Part of a small language model's weights.
Size: 21 layers, 4 heads of 64, MLP 1024 quick GELU.
Architecture: RMSNorm before each block, no biases in attention or MLP, tied embeddings, normalized queries and keys.
Training: 298M tokens, 5094 steps.
MLP neurons of a small language model. Each row is named by its layer, matrix (up: input weights) and neuron, and shows model dimensions 0-191. Each number is 500 + 25 x the weight over its row's rms, rounded and kept within 0 to 999. Numbers have three digits each.
After each neuron's rows, "fires after" lists the tokens most often just before its 100 highest values on Wikipedia text that the model never trained on.

L8.up219:505517466511481475537503519534495463485486527515489480483540503518497425472483475515531458539491512499489522499518491508478511490503440516498520480497507484508514470495516499519466518504526446452522536504541494479464466525502570560501486493505495496499523515525541527459526460502515498487469432525536464499503496519484552541507506479503486489488514478532483484517509528479475524449500467537519504531513467514452534559428482494472470528476516507435499523526458500505470524489537534486517546473545528517502520493481483525521496488520470491516488484511499436519484558494482482519
fires after: "\n", "|---|---|---|---", " | Votes |"

L6.up503:484525501503485458509458499505485494484494503501473489494504529495478514505484514495490510505553490486519518483531485521488498476540510462513512504528512481511457537485526493506491515493403490478521531462474469514478468453474500495485518494499476492489490468495479528504496463486523489541476492455474502485512470487497543527492491529462520460514535488505488497515554542480486513525473553494492501541478537485524447542428511514481506538499505512499502468525500514528487509522473465484519546524525511500492475470529525535461520455515511520508542509472518502517462499489497512470
fires after: "."

L4.up896:498481501482501464538497472543560509496484508515506520526544505506467519477492526514552502441523473482480461484516493481521474519518456497520521526466519520571480483542460489469497477560492458486497478488517508513526514463494483502473556494522488493502519469485506513487546475543503502471491519500528476464467490494508488551510488542489472485506520479480502461516510511498515513464467492426493514518511517531520508532510495488521504460497507496484473495506556491465472470474473472466459490543521488429490507465544490524466436510505505476515527516514531473530526523520487461517
fires after: "1", "-", "\n\n", "2", "el", "\n"

L6.up102:466522506508527509501478480482491517550507450508482538536481533514495529510481488460492512469513492512503508529496441525469476485515503486498563514461510482548515523514484473466518501525459494495472496534505496502459491509530468486522481514506494493488471516482467491458449497502495481489441498512503527503487484479497514517522462519509499483510557481497494488498504545482496495478494536525521537449461484500546471483440495549500532543511509464475502528482445494479483526492476470489518499452543458511455479489540485460510485480469477483528453464472504507504522506481498508489
fires after: ".", "D", " Und", "h", " O"

L5.up822:508494504479519531475503496515546465502500555493574470526474484530539522462506487506490529472531487505481509527503482484520482540502490507515506504529510529529491504473515516504506476509498474536516507491503561478500495503501466445522501463467541502490518513539552500522490503520507462448509492507510525472482486481534508521521510531502519496451472462495493483493488529489489510485537500466498489487474479504496513520546479467470493541503501495509514458462499465514504542541479541486505478523471463504448544522504532495450503514518503548484454466519493519464546505502531466509
fires after: " | ", " ", " (", "-", ", "

L5.up265:458503509480513493532549539500486439495494475524513508499444496468488506489520500486483538482539492489502511475497523517527505495516471540435494528496525516517474507528469526556487537537513481511523506470509477485522480464493500517535519469539513492549506485464527517510495505511475471496488523485478499473462511492532531499496516529495478493507447504533507465546532494509452539457490491462505473498497511529446510494497493497496499518524489499491495564576517552513505524523479485496514492535485482462512482515546477530460496528528455493540518480490505465518510488481499508498
fires after: "-", " En", "–", " \"", " (", "d"

L6.up33:520514506499485540455492512539503520498455469515531519454495487548491510492492499455490459498474532521490513489508481515504508486483432537482506465553536479474509549511482482507526519484545514464474517467498517492473561487491477492492532472520498486511497517517460511458467487514544512490498513526500502527503455532482502490465521481514508482524517493478450485497515450530511497529515523487428509483517459498450486473489519493510477502494495458476530552517500482509475546527485538484514463518534501506492506507519482512498480554517513527506439482529510537478493501464458489474
fires after: "2", "| ", " October "

L6.up803:540506476506487507512491532549468527474490505536532469467519491532455469480489446506472486525505489501481517503437497488461505549467501519492514490534471481502520519531511494486515511496487497472543529511463462490516482462455468502504501527459502474505535491533509509511474494525502510518502493455530524525488497515526480479508474490541492508542476508536458498469519527516470474490468461515492502495525494468475531474431500511519555542475479492493492446485491485486531518513515484525479449501510509503529519536467523491480442493499539498498510510462469511501468517451432505521
fires after: ".", ").", "\"."

L12.up709:466503471498464538469512520521475538486467521476481524486501543483453503482522508498506531497526489534486505496477473457516472482473525487544517463512516511492525454494485509490454470491501461483527540488494489523520507502474514540519522487468457492509495474440443537468497506497482467487478495474521508539504531449517540502493532492498478499498518529494536478515486482491502510483511521516508507502516495491483475585491482501495497526505504505472443479488474520507522530504483507503555548457483483526488537501509530555495436477533449496504565462472513489454518506500513487540
fires after: "\n", "it"

L12.up522:510508499505502496521474484501514513501517478575446524501496497510510481515527523513505533488501456521478523473522499489488521516499521500524574519510499507480529516527563489513480536484504472490469489473507545505460497491460472477520511491480492538496517499486537495514487466514531469498450496493523503491486462522515516503508490522492519489482514516477468492462486480488493510502534468500533475480532520504535478484477492472502458474514457504516486470495538485477504488530458477543524471510527457472505489473511456483481493490499503420496498470489451486525514491449473527496
fires after: " | ", ":", " ", ") | ", " ("

L6.up917:497461504503476488536544492542497502498527493513480499543486485507489560484525481468463441462488497517494503452478542469492481535497488531510520495483482496531490501493504500507483543460500519509513472512459512508486503512495507498438549498491451506497551495494555522512520508515506562488482483457493521482530490481510486513495483506478522501493501516514507528517554531500487531471483504485516465452496484519525461495528536502524503514445465444475502521508494581488469495484537499499496489549474527443465476476529480484471479498523471542518533489478482471526530477510495494522
fires after: " | ", "; ", "+", " F", " ", " gold"

L4.up418:494521462525467465472531552534480453493513522504472500502518481525494467520535488499520558486453471467500503485523516441497554404500531474508529469505492513524492547493534527477458505498489497461538538519488503505476444485471488489514503506508451507517521492497498490489503456441485479519504495475495481462489505498513544522523506514496510533443501488485498553518492485498463508514469523481501516508508498471480527513498457540530511518483487522488524529479489469545477524498506497535479532498493486504556513520536538474463501482532525490569474471540495542542474461517535476498
fires after: ".", "es.", "==", "s.", ").", "a."

L5.up367:499496508508512495499491543479499511504456514484460469485502500521457511513491530466523496499476469522483517527507508545449456471493529499458457469477540483502512489514508540538464489532500543479494516516499521544466522501453530488485485468518505503469432541444489482452518497534479519494484471468568501473501503440485501500539460521529510506503555485542469494530516540506510495518514458487504480508529482517476497511523513523495464505525520465483488501491475511511507515507480479499486478507555469485548510469560557486506516488528469489492509505480522481502526539467525479495
fires after: ".", "D", " F", "F", "\n\n", " I"

L16.up849:516487472482500501516516498519548527479512491520453521530483504536508498511470517507495492459525520466523477496504486484507524454504517518489474519528460435523505521522474495472514494513507522514505502508469548510532502509532505537476463488512477504482484463504525454507425477548459490489520497489467495486462514457479537559502505461499522503549489459537506474521471499475500512522474425492506498489486509501489498504496463518479455508499489528479481501489493545493487527511467548553458521536487464536492449521471544526512485510448533548538472508527518469453493505558491484490
fires after: "1", "0", "2", " S", "4", "3"

L5.up112:472483495513469530531516506510495491537473513520497475528445513541472554520477479479467498510465525513493482481482498492492498476464476516526495496489539467489514481509499476513454512504499481552486520539534489490502492518529484443520490481500515451479484512490473463496478516476516471495480445528484495455510481430511551484499501486483490542499444457518492524486507518519509534527524544445494481561471540469488571488479480476533463507462521495498501508513529500501485495540461528495504500498499521495494503444519512500508515498548498509476505518463470500543509484496470513551
fires after: " R", " S", " s", "ra", " so"

L4.up320:517529481507481449525475526456446482497528488479503468517480504473540481510475510545487500524474504482511530515487492496494467473496506503521479496484501502489490436509502529491490504515524476498523503533473539502466537506511502492490460505453514485539525510497470498534516456460524477541511440489484469502525520493455498574464500456506452509470464513457496520505484465496518511478496489495479510483500456483523492469547491548527489497513522526480504528551505494492496466500513503474543495457489492494525522504495488497456482505471543501534485490474432502495514473493504515480
fires after: " m", " M", "4", "3", " st", " T"

L12.up199:508521487463501520524524490535485491496463529492539500495506455513519548514508517521482536529480506505505517508471514492513499502467455485504569483516500433505466503459500480503467511503491555533501539515486496505461546477444526486525493472471495491513530483496459516491511489486552487501496493529531466507523425462460541488489484486536550506493501526486491452500496549471455519536499504521511493465486491556484519532528485505491471516487486467521530503494507456481502509515466476459498492529513520507478481504500496460513482491532434497474469522483490486542471499463527500516
fires after: "–", "| ", " | ", " d", "2", " – "

L12.up478:494468484491465508484499544522517468522512495484511496487512477476428493508475492497492543449462465467466545500488494510482501530470492490524472478480475511514493479509517497507515499500517521492494456506550541491477551510546488478511472520502512468467448535502537509493540488529485559524481497509512499511455509509529496505496471535490514516512465503532522483525488526514490466571474438461492478511522462503550510476523510475509462504534487520535466479477516553500486516500545494487520477519489506498513432468545501487513502483498499531503544490527498507480523520482524534534
fires after: "\n", " on", " |", ":", "-", " On"

L6.up172:449497509496547459478489511500506549543491475489462512527483515487511489519542470509519533474521489514505510502483523493487493496485478516505540520434458458482498552473490530485491545491483501510486521519491463489498514501530500510496491505542473475503443551497517492499553507458488474497501481511490515495478492480524502487526477548482500471516516511481477455506492538472494524479508495519503466539463529470494516475463502519482523511552490464526534491514495503554571547467490482501534454474533468480493474527492499472504497532486495478559483528463527506466501505533499492514
fires after: " (", ".", "pp", " Und", " up"

L16.up738:494450498492516528505500466522484520504482526482508512496482462515526467482498518475517518520548519504520523506504508505480507480536521522470531500455469491531472544504530528507480511516515503457494479508488465545440504492514547452492489486521556470533480520502473470484460518517472496508504472507467537491501529503496489535493444484481506523466462470505527542521463498502513538464490512469475480542478504490506483509506489540494508530483500514541517523543519514552477510528482467547525489496496531506520505452529521500488486515515461526503481402527531492524499511492515510502
fires after: "\n\n", "\n", "ug"

L5.up204:505472463487433512481524524488444494510493446518519543506499503478488512467491550521475501515503518528494522470484512516481501473484462467504516527531519519503549538520521515496503498534485519511506522491522507476455536436467562510510520451492490494487513537498464502489517523520500509455455510464471505499530532519482553504514507483464533481495471508537474501486473486523481505544496505523536498495541487470534487522522520480486532524504521493488513519494487484532462516516447526500476517457517490494508467493500519492515490547479489533517495518528536475501465500486539505524
fires after: ".", " | ", ",", ":", " "

L4.up175:495519547483519478478513511462472469523525454473515497454509469514512505508496511446532505486469463500451511435544509477523512529528485517486500521526495466475515500505471502484522496490509499466546526547521489475465492449467520514503506547523514495530505513521500482472504506460508473496481511497498512493513497481517538522503480533513503564512520520463419514463454510504454504495454516535501507521486492460506469470496468550493475518454455504463516474470508525538501493457469505462515519511504521499464518514481518504516453498469502522523529507499513502463486471504502486499
fires after: " C", " c", " M", " | C", " H", "2"

L5.up1016:531542469493483510512480511553463527474482490524537466440536479543456461487489461509475502521508480485475490503456495487468509544464495515497499482531493454502533514490516496515507508506470479456545547523459473485501491494470478523507508527465496487521541495512509494529458495524532498524482469461544508526479478505504511480507472471528510513538471474529455480507493521515483502512491470520479488459524479479497522475441491501533542548483479500503462455524500486503526517510524486512498474496531537485540512522460513488463447479497549477496521509467466495487483527471457519511
fires after: ".", ").", "\".", "s."

L12.up264:504472517498453464515524491537505491527521459487449484478469473535498495491559535483507515555540498450500490493439478528475498526521466490517495453510494494496523494484507516500517479494513498500516459552517477540514516524480484564497474491476492499506550461485528510430488482457500470472464453462490550480502504470493506491541457477505506505495464552505435491506460525496477529486465523474505514539503487478485488479523511510498513447446488503535477491494528517511500527480483459501489462481471489494521512530507498505456494488546494479464493489504434487516523537506495475482
fires after: " | ", ") | ", " ", " |  | "

L5.up126:463520502534434492497521457459478520542523514499463458487490515523509517536506500486531507495501484495555477506500473475503463479516521477517543558552506497498497506492458502479503580469485486499486512523491478490496509482534490500522493514501500458481541458502498515496545511488486499556486480486493543491546479510510500564494492494520504475549480517519481509504461486442497522493551516481482549519508524497504466481501488507469514484488466497468492484559460474439486493520513476516454482475506522471479506522498494513465501463501473485503539500464484472524495492491474502486
fires after: " m", " M", " f", "- M", " Am", "m"

L14.up313:484518508518504525497528502527503473511521476490491519514508543536519506524498521485506536531459477437500497506472505497491499550521468488473536509505483522468479507453446481491479511439486505511512537519521516510491504574487475539523485444493498521493532440522504511506490483538526475506539482522506487499477487488508493466511529497494499455470533470507517515498483520494491494485456481530500530538508472511482544467492491530545519518479507531501526541496444485476515511471455510529494496508489469547535527505529507486498529543507465510523467491503496528447521526495509455508
fires after: " | ", "| ", " Re", "|", " ", " |"

L5.up466:476514513522484469521488471497486536524503488548475513496502476483496533464525563500512495469529514468518520519507500518459489534540527510506517487489475484512499482534505526525464505487520526541453492474504502457485507521493520502520492497452481507506549490497501539491488491517472519517534484477485522506480457479523510523553520543535507466460504479500519534440479504504485514471508555435463503495490504489497543463477503465491515517472536498476513525480522514510507494462491487484517514479502493479503495521489471440465488506522509466525497481467486540478504463488523433499
fires after: " f", " ", " F", "F", " bro"

L4.up783:501488515566500483472490514482526515515564518524478573493529502549484486518499497523501533508503499424527499477529520484505458500549486527565493465534484531494526507511487554496504509508478531497505496518510501470468474427519517509476486472497489517500478491492485508503479546451480493487503534507480567479499521494493456500521482504554498485496523489529460492494500504484443493493476512526443460493479492525502515529490507500478487482503491494520497507527533483547499489500472495445466527527512476517441476481515514481503529517451473506482518496488495524533479498523512509507
fires after: " c", " ch", " M", " C", " m", " h"

L4.up987:542459504521506504525467509520531509473509469507553550470425489532494524467508487492501484526475525483530502517457537476498447495484524511484519540495550460478514498508522525473464496476468485508518533466517502507464464459496486510482483524522491475516464485479523493499496467513520479495553523516424500472503493513500535474484470523518476531459496527523506501489530535517466469464495529483531461513495497525523524522533531482507500472481494498541484513506512491477520468484507487530517475492509508494511465538501547485453501516521497518473455458468498497496455480536519495511
fires after: " sh", " Sh", " S", " sp", " Bl"

L8.up103:462510540538487487478459519548498495470530522502485501520489529506486508482521519449489499513500465493478508519483473486511515501471462471517483549455447477485501507470484525475475542471461473520487556515518493520528471492461511493522458523504478499532505487488524507494502450520540465518517440478510455467468533517477516520496519512529459501507528484527486516471494478533508558450513502498492519480493563502471501474550474512492509502538487491524465496514482514474535518548475503471472486473513502526457493496478524496502499497520434527476513530492481450466482458510539459486
fires after: "| ", " s", " served", " | ", " one", " "

L8.up281:540473492502478496464511499566521528506504495521494490539490507508486514501501520462487503524441477473500533509492485472501483504453488509562541539458509512501487494524487453497481507475529505509533502529472481543497522476486488499518466514511536465483488447475474496473480497434513455515466468521464483480486503530516492513538499566465470505530508448496529513444486512543502501492502474554457468515475488504498473476497520517496506499503503505513516499512479495539474515522499556485511511516478471479482514499518478527513497460475504469491486520497463507493491454513479475503
fires after: ", ", "| ", " ", " (", "\n", " | "

L8.up587:488500495475491536521518493498491501491493468484542442429461524517511501497510493481491509521520557534498519526480492499528505519504475485500490506494510518521500533527494506536471499534488504525496500490450483467452462480512504496467472521520477519490459526516521530501521474516556519474439491461507496498496526539545489501485482507528498493538491470478483503495495527496511496491507562486479523458573510490489517491494491479537488490469448480464510494536441497500474502514499441487458494522507477456496522532535501514511481470491509452481470462512504526527510495470504495486
fires after: "1", "2", " dec", " b"

L5.up294:500507465488475502511490505503493546500512473519534527497508503499469521480500495532501497497492481532533541517515502513501463490485517479461519493498491494488484527506479471497537514491502504520475522535441480496464480480507470463522477502467453482506508483519473505500525551482447463505510476485503512495476515494514550512484486513453479482535464539520518498511519567547519501522551521495506512488460505535483431498475487505495459517559489481531522506508545518517486457489510479463486526439489466482476535501530507455533462521520512479502490530473499487481481504489482467514
fires after: "\n\n", ".", " (", "\n", " Q"

L4.up1013:523462542496519484478479538525476440479537523486521521483469491434511518524521482498487489495489497494519529481497483529487476466506533460473537482516502536543530539523453460472493517519504508494515473464490461501464488505487533462477503480522535492491472538478498514486499494522493497517538457491518522501531507525554484510543463506539526473470499471502484529470477461504490507459515515481505522497498504524516466430527506501494501492489480461524496476542464517501485475497465473522471547530536506513492486496514539480501479518526508462522556480492502548503484498521498470519
fires after: " in", " In", "In", "9", "30", "3"

L6.up935:498480516493484525468503519479507530524487496469494480495466525554497508510494485458516481489500454456552488478518509498491503497519516533447478531468496483505520476497491499456520482487516497481479560535502490506471534453483519492460521511559533494459490493442521503471492497518518476507531480546506481486515486502516511536485462507483504503494502527519456508558553465487502516497490530467490515490494478513526510509483501508510524518517465515517491509518491553537504543490486498504473527533552478501507453456498483488436472553492494444496504519488505452569516492519434484462
fires after: "1", "2", "3", " up", ":", "pp"

L6.up553:485487463482490507467459493521553511500536498461527532507454571544504530540501482482511521512512498505473492467474505517516482507516519483510525522509513516524472457539491443512504499488513495513466482484521492512533519507507482495507460526490504539478497512545526451513505464480487438516494472520496468480495505527486496509517527458514501497512540487498480501470490516523481492474552494498530520521548532546514498483541493516486473516525516482493506507502453487469509506508477515465482494503484451471535563526551486483494505492514513526435481473486487527514500500491545467474
fires after: " | ", " "

L5.up201:518475486512494461476561491483524496528485520496490437504526482450471535528483477509508504467495516484529526467523511494464450484471568504491480475485478467571522517491530543495479500497487472493480532508487456534517501491476511509529502524533499539472463480515491540458491483525523454510487524498501464506493481483474560452496487513494507457543490463490516472540569484535476522511512527485490498511500497496512532557499487497509488512482515501472474490512487507524472500530490516491473539536497471451479568514529542520475526491480501528527515505495442523512504522490524481472
fires after: ".", "-"

L8.up923:448465491509514543511502469509497501458460474441509482501474526496510505510512485465499484494515535507508514504491492485507507460476471480491528476544547520541512500493490472445465482474467513501510516516487454546520491411475490473515508476517515486487506529510490513415432498507511509487524518504545518490525457484534494493552504462454477474477513531480470496511487532544498480509525488502493490502506542536523521492509504514461520552508485478461488509479498493491505491506499480491462542482481517500497500513550512498520505477529504463513490480511505486499478450480437488519
fires after: "2", "1"

L5.up979:510521512468486517448488520490515537482521479473547467508469498504543527485554482487532472469522476494550504492507520506497491513526545536511483460505468499568548530491472489482476526507463518494503506522492515461509491530488484427503505484495444481494476491525469501536536507519533523503521514464509520499508527495548494507500499490531475477485469443505471461553486485510489505496515521480474490527440509516469510530518483497531458481530523484469462473506465531498479499491488471525508498469528521484477502498516414509477485453493481530552525511490515461509517513523482491500
fires after: " In", " c", " C", " in", "In"

L6.up782:569482472495509463539447505499463499483487465526516479501512464518513463471477482517437472518528507478493522494442511504470464558475484479467502474528465480457538486531527510500514512487495488521517520507482481470540474480456485497469506515495504488488534509531479499548474494526530475536493494461513544523506446499506491449509494485523522506512472507519447495511527524504476489470490486508484503483516502484476507485434476540500518542503503519508507485482539485521510527464521494511466499495530493484545526499465496479503449510506513488519514492456477489509480504496486511493
fires after: ".", ").", "\".", "s."

L14.up566:505457543529511502491484460526532458471485523518473468505482514552498535444569482465494505471503496514506555488477483484504486476502520480472521487502492524513478493451471503520483507489511476510464484498510462510531502492518510480485473509510511511483493499482498529513484475540504528495507536485481520485449518530496492514491507510513473498555509471511455496504524456523467556447557501472479511479481520532497457478489532505487475547516521532481496511474499464502466506500486515478462465504496509517470481503518469506544502510513517482491520465473445478469465488481552504469
fires after: ", ", " in ", " (", " ", "–", " In "

L14.up987:524504469537512480523516481531531465523506562503510498536493505533501498514513560489533515532499451474475527480537506478502542499497490441510512470541499490505502499491501514527504514500456489493465485459461520450470535531455494522517522496499472505512557479518520493525483510499518476466503496479494522486536499498484527497479509510508470483477468499505506456515503512471561471548530502516477512472516512548536536500521520516508545490541469482484545492459537503522483539468478496519505451479490497495452517507480526524504483501512481504480461549491457519500495513506489472533
fires after: ", ", " ", " | ", " on the", " March ", " May "

L12.up198:495508475477561553466457529509539495473503529481535497533518501487514535526498451465468522464498472550505506488485521503525492525513532483512473473478473503505511559473488497513514509462484474509521530472516513480483509515514480550549489490504498517457475512495492511511480498476473467512521519520488487477500498466539491527525436503497494498476478511527516521520506492541472489515510511529487466493492484513561518466483537555483489538532483486538490508496505484521478518485481514464529524468529480488494523488495506481448506509507528506493526481500492463480508504439544472523
fires after: "\n\n", "\n"

L17.up340:486535480494469474509567474512557513505486479473495535481516524515483509480477526513460510522493499502515504501511488444514477524455560480531474491505511502489496480505498509506496478479514453497549511515495447540534546483484491517482467491481491484520459456425467523512531500474523461494488516476501535447479526515483480527516497511524517501503483504505510506485505517485458533494460496534484517435504507506496504540494505521468498493457497477488498512517459519490485527476538465542509514533522480485492517456516519520502460471527499488541512504481509466486512530479487457541
fires after: "\n"

L5.up904:487496561490508531526490471523450484544469534487495502452520522515513494548520465490534550513494513455527521471505519489481534459524492530520463478504512479527499489498516483532506456517494510511488434498468497453498477485518469462538494525505487530446485486486501458461508477502508512477516501488506514506508507538447522490500488472464523504535473488465513493518488518541544509536467543532527540481515525509487531509481508482536471533482478558506513492542507548532492479479431505496515537492493508501502462517485497500512496509526478512462522467481512545501512468527495512496
fires after: " | S", " P", " R", " S", " Comp", " comp"

L17.up34:486540463501542525503490535538485494434498518486504496517489455527494520479545529451482472495488515472511450500486456499542473506498494511536483506502479477508514496528498509498487551499466546490483487479514494511529486505522501550451525504458506501470528552505519447499508470494497516511512479471522475537476480514517479492486456487516487556483484469510526495513505479494529525482475475500449517450486459502482505461545498509517493481533500515502504497473492488489487484478478517510479489549513547508515484534525532510487496485530514484486526489490475499480521483563516505555
fires after: "0", "2", "1", "3", "4", "5"

L8.up754:436497459492501518467497500519509480507509521496484446495457472479516531531508526461502495460483467511497472506493489456539499457488494511464490517532467472505523505538488496537472468512507487490501522548485487484452523475492486476471483514507470550503497509479486520517532495504512515477530504456506484483501476506544556498504495501495491468512541534500463494511474518480507489485520494479474545545490529477510482505511455510531465528518475480514509510498482489487508542437456487475482513526528487526552485487477479436520494515496496560525450493528476470542493481497493501543
fires after: "1", "2", "ood", "un", " Men", ", and"

L6.up452:506499518473542482503487515466520486505517473473534503486518524500475461498514528512475522471532477483469493512489458496494531501506475534530518522510523488540552489497510500490533479544514445482483502487525475505479519486484479497491496540501485481541469467445475508503534516459494522462564476498473493509514498528506502518495481464503469504502490540529470523549518538510509533497496509465492524471516467507537496511474480451522496499498473488453512464506547504506485468506473503507491478481487511504472528441487530507468470511516534518500472426488540494543522508472494479508
fires after: "7", "5", "6", "1", "0", "2"

L14.up115:506460460467515515503534462503495528500460546489507515509487475509467459478493475502474545478502495499496523523487523463488472517486534483508492461447530518496521494499512508516490522489539436514537519519482497509450515487509505518516519509481442510464494449503508498501448526561505488496465459483525542508489490449480523474477503516470485481512543482475494507491499531510488533500463505522521541474555508493481530525510473510479470495497525504491488458487505456529506509499514526529526523511508490494476501447487538562459455531525449514523527458497520497463487498503517472501
fires after: "\n"

L4.up548:492489427494525470481496501499488506447511524498513490472492488462491539474492488466492498477483488470481527518509512488471473483470554441495490515438489513510500526512543489483504482488490484474486507507496528516475448461487479424536527551526566472515517505490466502501467514541509454477541470523485515462462528496497525459479457480461504472489487463526481548490517474575524490496512553542529491499500461529467507505490520500502495519502483504480472499473488499540477532511485481482488484508490463492493520529512508487473474540431524552496460490480475517516513504531508476488
fires after: "\n\n", "\n", " W", "W", "The", ", "

L6.up20:523518507499480498537518489475520529514488505534498492486437509515480489511466561483499497494500511482505517509485569533457461500477528531508494476486482510486492480506500486448475489546503502515516507517518475512498476525490475503454468526455472530503499535480478502486513460529482508452525523451488526431506527518493495461481492541474516501527507468497511488548471533510519472510518489508487528511478487552443477472461518504488502455509521514514456487465515481487536503471459470493526447458481476463455500537512511482487514508475506478497527484465506497512477534514519523486
fires after: " d", " t", " Sh", " sh", "D", " bro"

L5.up705:503509512510480469532514504557462492494489490458527466490523498506424454544506519533513477515488488494522535471518519545492498493533500472526459465544476453489498526507513515485492515502517522482555486485474483479464497527468508489509489520488476501520456461493493490468523498486560520507488479495471481498491540473546513542465516542503510498579515542503528514515500515485528473510504512523466485549506539497443496492478503508480513516507490544482509495487463523500496507501509486505459540505539523476488490502499483562488527494504503539527507534482528493492478497487474530508
fires after: ".", " |", ").", "s.", " |  |"

L12.up279:519491513520500477506545542537494500491507463504522498527472529514490504486546500479482513524497499513504484507497482492471541499499518474507541504509496512490537495527515472519477464481470492493479523482495517512463514508489472442490522494501455540498511520469500523484493479505491504498503483516531460514497475501450518461498449471464548483520520531498502505497509472489466521471435529531491470491532507491494497522523505476476529490475515498456551475500491531516475502475465467455525509484453496523462503521456495487463511518524460505491519478499462512483555484587495474501
fires after: " |", " ", " | ", ") | ", " | W ", "–"

L4.up595:555512485504482505535491527548478515473494490502538458439528514520434461455509459482471482530512493499490502506443499483488495534455504496467505507522469460500510513505511502487500503514477491470545528509452483493529498450474473506514509520464511480503516504527489496495461508523544510505461452471526504515460481526510512498504478510551519501558469495533471470503498515493507481499482468533494530465516505469478529479447508515519544546487466490473472466539502492491526497504516494513477472504524505481520508521486504497445457486483546496485512509466482512507489544445466497523
fires after: ".", ").", "\".", "s."

L5.up480:495449501525502480480537502472445529505478482487465505501544487479458526474474521497479492496496515478504505469493502465525496497492498486463503495485511466500496486451540525502495492530507501541491559468473485523480533464442569473519516522496495439456461491530473512478496493507555498490446493497521533515496541477476489471531472525501486472504493561523502553522494512538512552475545530478490481507527497485495472505483473528486496520516516519476465535491523538483492484525497490491533528482509478486522454539506536478478523490499516520486494504461496496504477502444480518483
fires after: ".", ","

L12.up1001:496493486542500532504521491499527518503542493496484529470415466481484490522464547526509522457475496506504490526505480494501537535477521477533500518528510486493440500492514516486529468500506533477447516513477515492492530469471559481502524486527483482521536523442519538522506516514491521454501516500494532500527519521503512543536496479527509521471467493559511516488522470505531487498513509473488464494498483533528460481486538486521524545520515521539511537473494509513492527485514483500528497503472461512523496454482493483472508464508520484551528557503515499513442495527477517496
fires after: ":", "m.", " | N", " |", "adel", " O"

L5.up389:477539527502487477501529487498500496500499504501510465531523507540514457487476477504529493487455488447515520475490490477517503483504519475493466556506510504463481487544548484509469441482499525446477503524497536443505516512483486518481534509540496516506513502462474438467528500493542481464532515515529490460529476491536562504496515464514497520491485471461480532498500474515521476488472489528501501501514524538526469515456484509478478499497488478506475503544504445447479481529491483524463522548514490480487478441515497491498498479512488477466471480483477472542535504485502448501
fires after: "1", "3", "2", "4", "5", "6"

L12.up1008:526521454505516494527550546503507571454497537513451538441460507535519513462526468501483472514490519523482501482514446528487551493525513465546538485457498505479527519501518511512472528545496508532495501488497520503492524495488474473538513486495502501510463497526544490484481553522488525535490455513490469463530479501537524502506502507477505499501473462501516546456523490491479491503493496449472492450530507458513508496499532476543498493499560545476531522490518514536459511517462450521459471530486486554470505501507528503474488499513489485538497485500483458468514498514494486519
fires after: " ", " | ", "00", " a", ", ", " a "

L5.up684:477470483490493555479498543506488540520481511492462469553505479525482533511505529513480474469512528562542486540474522481454505468512492484513515492494531504547496457476546532519503468504468510475514513516497489479519544504454487507524468490477500533480486505491484478479510494465466499511541485507496482466493481503507474501470472489456486484470481461520514506500476478521512515492492488450473482501491510508481501503539467507536476555581473515514476480522522502523474539501491505509490532482532498505530507507520530527524532524484526496500493483503478505530463507484469526460
fires after: "ra", " U", "u", "a", " W"